python train.py --num_hidden_layers=16 --hidden_size=640 --num_attention_heads=10 --norm="rmsnorm" --tie_word_embeddings=false --init="normal" --learning_rate=0.0082 --lr_head=0.00677 --dataset="wikipedia_en"
MLP neurons of a small language model. Each row is named by its layer, matrix (down: output weights) and neuron, and shows model dimensions 256-511. Each number is 500 + 25 x the weight over its row's rms, rounded and kept within 0 to 999. Numbers have three digits each. A neuron's up and down rows have the sign that makes its largest values positive.
After each neuron's rows, "raises" lists the tokens whose logits its output raises most directly, leaving later layers aside.

L9.down832:500530494506450484434518485515521459495477504514453482470503505502538491489498525466504518505486487524463470495490473480513508491564472484472487480508504548529469481492509467504497482508505492455486469477500493535467520502527463482503480530475506468467471470534513477466519493520446468545476467488502530511477443545489504484490516494490499445502480549500464498486518547529485492493539490482541450489485501511497497524543496483478545473496516523553468495520498514472499479448514484485482504510514479506500485553509457531553506528529432508555496478503538478464471485491532536558509481471470471489532537504497499474530493525512501555523474501490566508517481507488534496490562468534496467497483477489457510511516508495501502506556487516489455502502470501496497486487545543
raises: " result", " have", "'ve", " need", " happen"

L9.down849:499478497454512443535491478450510510470504484488533522526487501522469480494533515477487490507488480484523503501507547476505535467558495512508478462520493504470485498487519492492535499520492475460501502509478517568513519497458495479487542487491484517512510498520487482564511410544505499521548501459494496492505502498515478526484518482472476490515522470482492488463516494503531494503499491546519472500538490501555506453496521520498530530512507498502487486478455522484523525529527511472480508481510506467504465543541522517533551449481482487513539499512464499528531499491520480484551542512522510480540511448508541474453474525525501450505550516485485451494473488526519491463488497504510489471496531511512469493502496506482504493491509540484520527490514517469484469499510531
raises: "ridge,", "rown", "ridge", "hood", "urs"

L9.down1253:520474517488488559565464527538529495462494495472513507489542502528465464473436452490481492488489501474525511532509536474502472561507506479508542545534534472474512508507485494463528498491514481507508545515506452522524512509491524457454425479462505528492497497501482512522473484520513476428472489467478491552475503532490512496528485477461530517526512461501486458454499485570545471531516535496475493509447479458537491489492514487481467526518544495484533460495476505496516496517474493519551506487501516472510490477499494525517500487511491531492518487511467508475508467515502523500508520508508499476473518479495456496528546467551490541463492466499495529485522523467524506522514505497453512494481505504456524503511491489487537487514503457517510503482519511548509492546511489
raises: " himself", " himself,", " Jr.", " (born", " who,"

L6.down1255:527439528475514497511459485485495485527470471524443493542492508462462451551486487534494507501535522542516499460477503529505519505522494503492489490512562509483488534477457513504519551475512483482489512512532528499509537483501460493498532492523511468473492499471499464516465528522493528539509535502486503518502518486482472506519552514462477510504501487515484466515515543517542513506548470484473470485546496485469496487497497536463504455491546529477460511520489505510531484509492530493475504518480509529494500535474484504531511507550482539475529482548495485500489511433528515477481504533521449525495489511525511459481450541497459487493543485511496519479501460480543512472499516503528480492482441505498482513480490521494480532506475519502483516523484504538508508509506477
raises: ",", "s", ".", " own", "ac"

L9.down875:505482489494482543530462478490490505487489496511497491511512482522520489492470514460496525502461493507504485530471507512522476515508489535467486503497495523512488508541492533518506544467469515498488483497476497543464516489503474519517514472508507485484472451511488513544492482516514519483518489523485515523458490450487502517539493482541500518506483483483465456502501464482484533474495540514501467552478488527499498470509565534507463527462506523537500545496489505466449531479501499508534498553460509525486437484510530478501527460491492515501499504475507458498488512449418490489483530545502491455534508540503488426509501532516507479457516496519513501537490522517488478499502549509505476485489500523472521494457488485492552501536474541518484479466534542488479532508473488
raises: "ane", "an", "an,", "ano", "ade"

L7.down341:509529517522458519503501509509457513538511515522483518497542491480494503527525498490532486498473524463521461480506507486498517516448420519470480485501457515495472513538491531487565501475475517500480490470523484531516492488453495486482445485482423491520498468537488500542524464463498451481489510508470518477471481474501466498472563479564491488475514505473459512502476511551530510515520523510540512503526489481517441485513509484516501442503463464468539474487496492495519470505509495468524490504506511504500484484498496492478476485526526481455497497499480494501534490527512495502492489477512470487547457534524495501500469522523483512465497527519469491535512467463546477532461523459500499496539495452534528493480494484541515458535504494513499452478524538481516490475488505
raises: " /", " mi", " times", "/", " addition"

L9.down1022:482521513508505492520476469458514511523479489495545481482502507470474507501493528484504479474494486530511494476496489458546494485506456497452529484507499510469519535509493534518482478465476463483516499512532472516515455512488535509550434473495515493468464482506491470494545504523501477490557471473492542475529469501515513533501526521511504556513479490490487504547453445539472517525475530502525436475520477528502519548518512455513495490494490502487443490546479476477525525524465493559483554471508499517519510498479540492515496523470511499513502501521538492496531514494500503469478543476531462487442511542531511494502496542527450530512495507464534510513484522495445464534533500478537535515533518547522526524518503506505487540502484539513525500493494457466532506463534467
raises: "ui", "la", "aces", "uss", "uf"

L9.down1554:546465506477524498519533506484481489512471510506471495504522492497530483519557458526509497488498509556521506504486525487521477497512488527507516504505472487501466560531550541508510461502522526520502514491524531497489464503499488477476510505536492515505503498505468504503526497518457493502481508522444495513541489528513493542486529517512545501483487523457525486472476515536484461497476503486506507482481500533461520473466491509536466501531513477511483494490530468507500502496519540485484568505502514468479480517537506522498492518533501531551506497524484497511527517480520532509512493554476498485500486463516505456473553518567505499500519479489480478467504527461445464435499452480478471530480497485548505501541491501517539518488490482503536528520514439501506479498502499
raises: " course", "t", " interest", " color", "ished"

L9.down1653:507503473501523483509550527459495502516512488514516534499508479523510506548521457491516493443521515517445455509491516539543500489493532498529535467496510515484463515501477505515491474485487451472499528513519511461437470487498492495507469536491493464507472511498493495460490467521507521498522502511514486525515469480497458498529505520539541518494509500488499460479488508472521510482507523544516476540498510504502466514527477494525543506514526475550511519562436498531498551497477500520543491509505513490534503493482487512481487471464477532473479522513505450542498518515516508472521520502494516497448483483439527496471528511484509462481507504501442473514504466471506457547531515519453486541451448452508506530523502497478489454522484503505506502480479472531450504516478497
raises: "esc", "es:", "hurst", "ibility", "es"

L6.down222:464534495520445514541533526480527513524489482453525511520502495509519500540462543461508493496526528479547469517488526483492510510512473506528531479527500496534500496512503530493474498429485463514508533501512509506502514519468477506500456506505468477470522469571506490515447504505489515506537528467498477489457452493494428507572485499489493482495507479513524534501539507464467537527538490494498527505496545484503488472500492499507524496515519494505514511460503511514510490471485502493511534501502524536501531513505456514494497518486504439507467510577518488445489479531504489482502559519469469519502482492526506504492534528554493499538502480480515501518531489502457495528513505482516441511538516469523456502491473495527475438499478470489490481490537493511498469553524487
raises: "R", "L", "N", "M,", "M"

L9.down673:497522479490492502478477505501477452492512486530508521501470494502501518493497508465476515513542538559481464455501500535587451465501512459485488511503472497506479499520495505519476524509448506483477436494470490528491496529505479536479497488502472520499490492512486526465486569517470499536505495467520515548476480455518509510492489506515503494496538526485467503493504516481485456546571507497511504515519501524537533499544472517496486496483489470477484456480504507482475495457520474555513541496479520499486500555482521498475475490513458461471482504504529517484479481509501496538546486495534520499495521515482491488506505482503504485546518500578457467529529536523562488510465514519480531544480483482488508495514484507521517501503444491532496500486514508539493504514479481
raises: "ile", "ary,", "ually", "ists", "ry"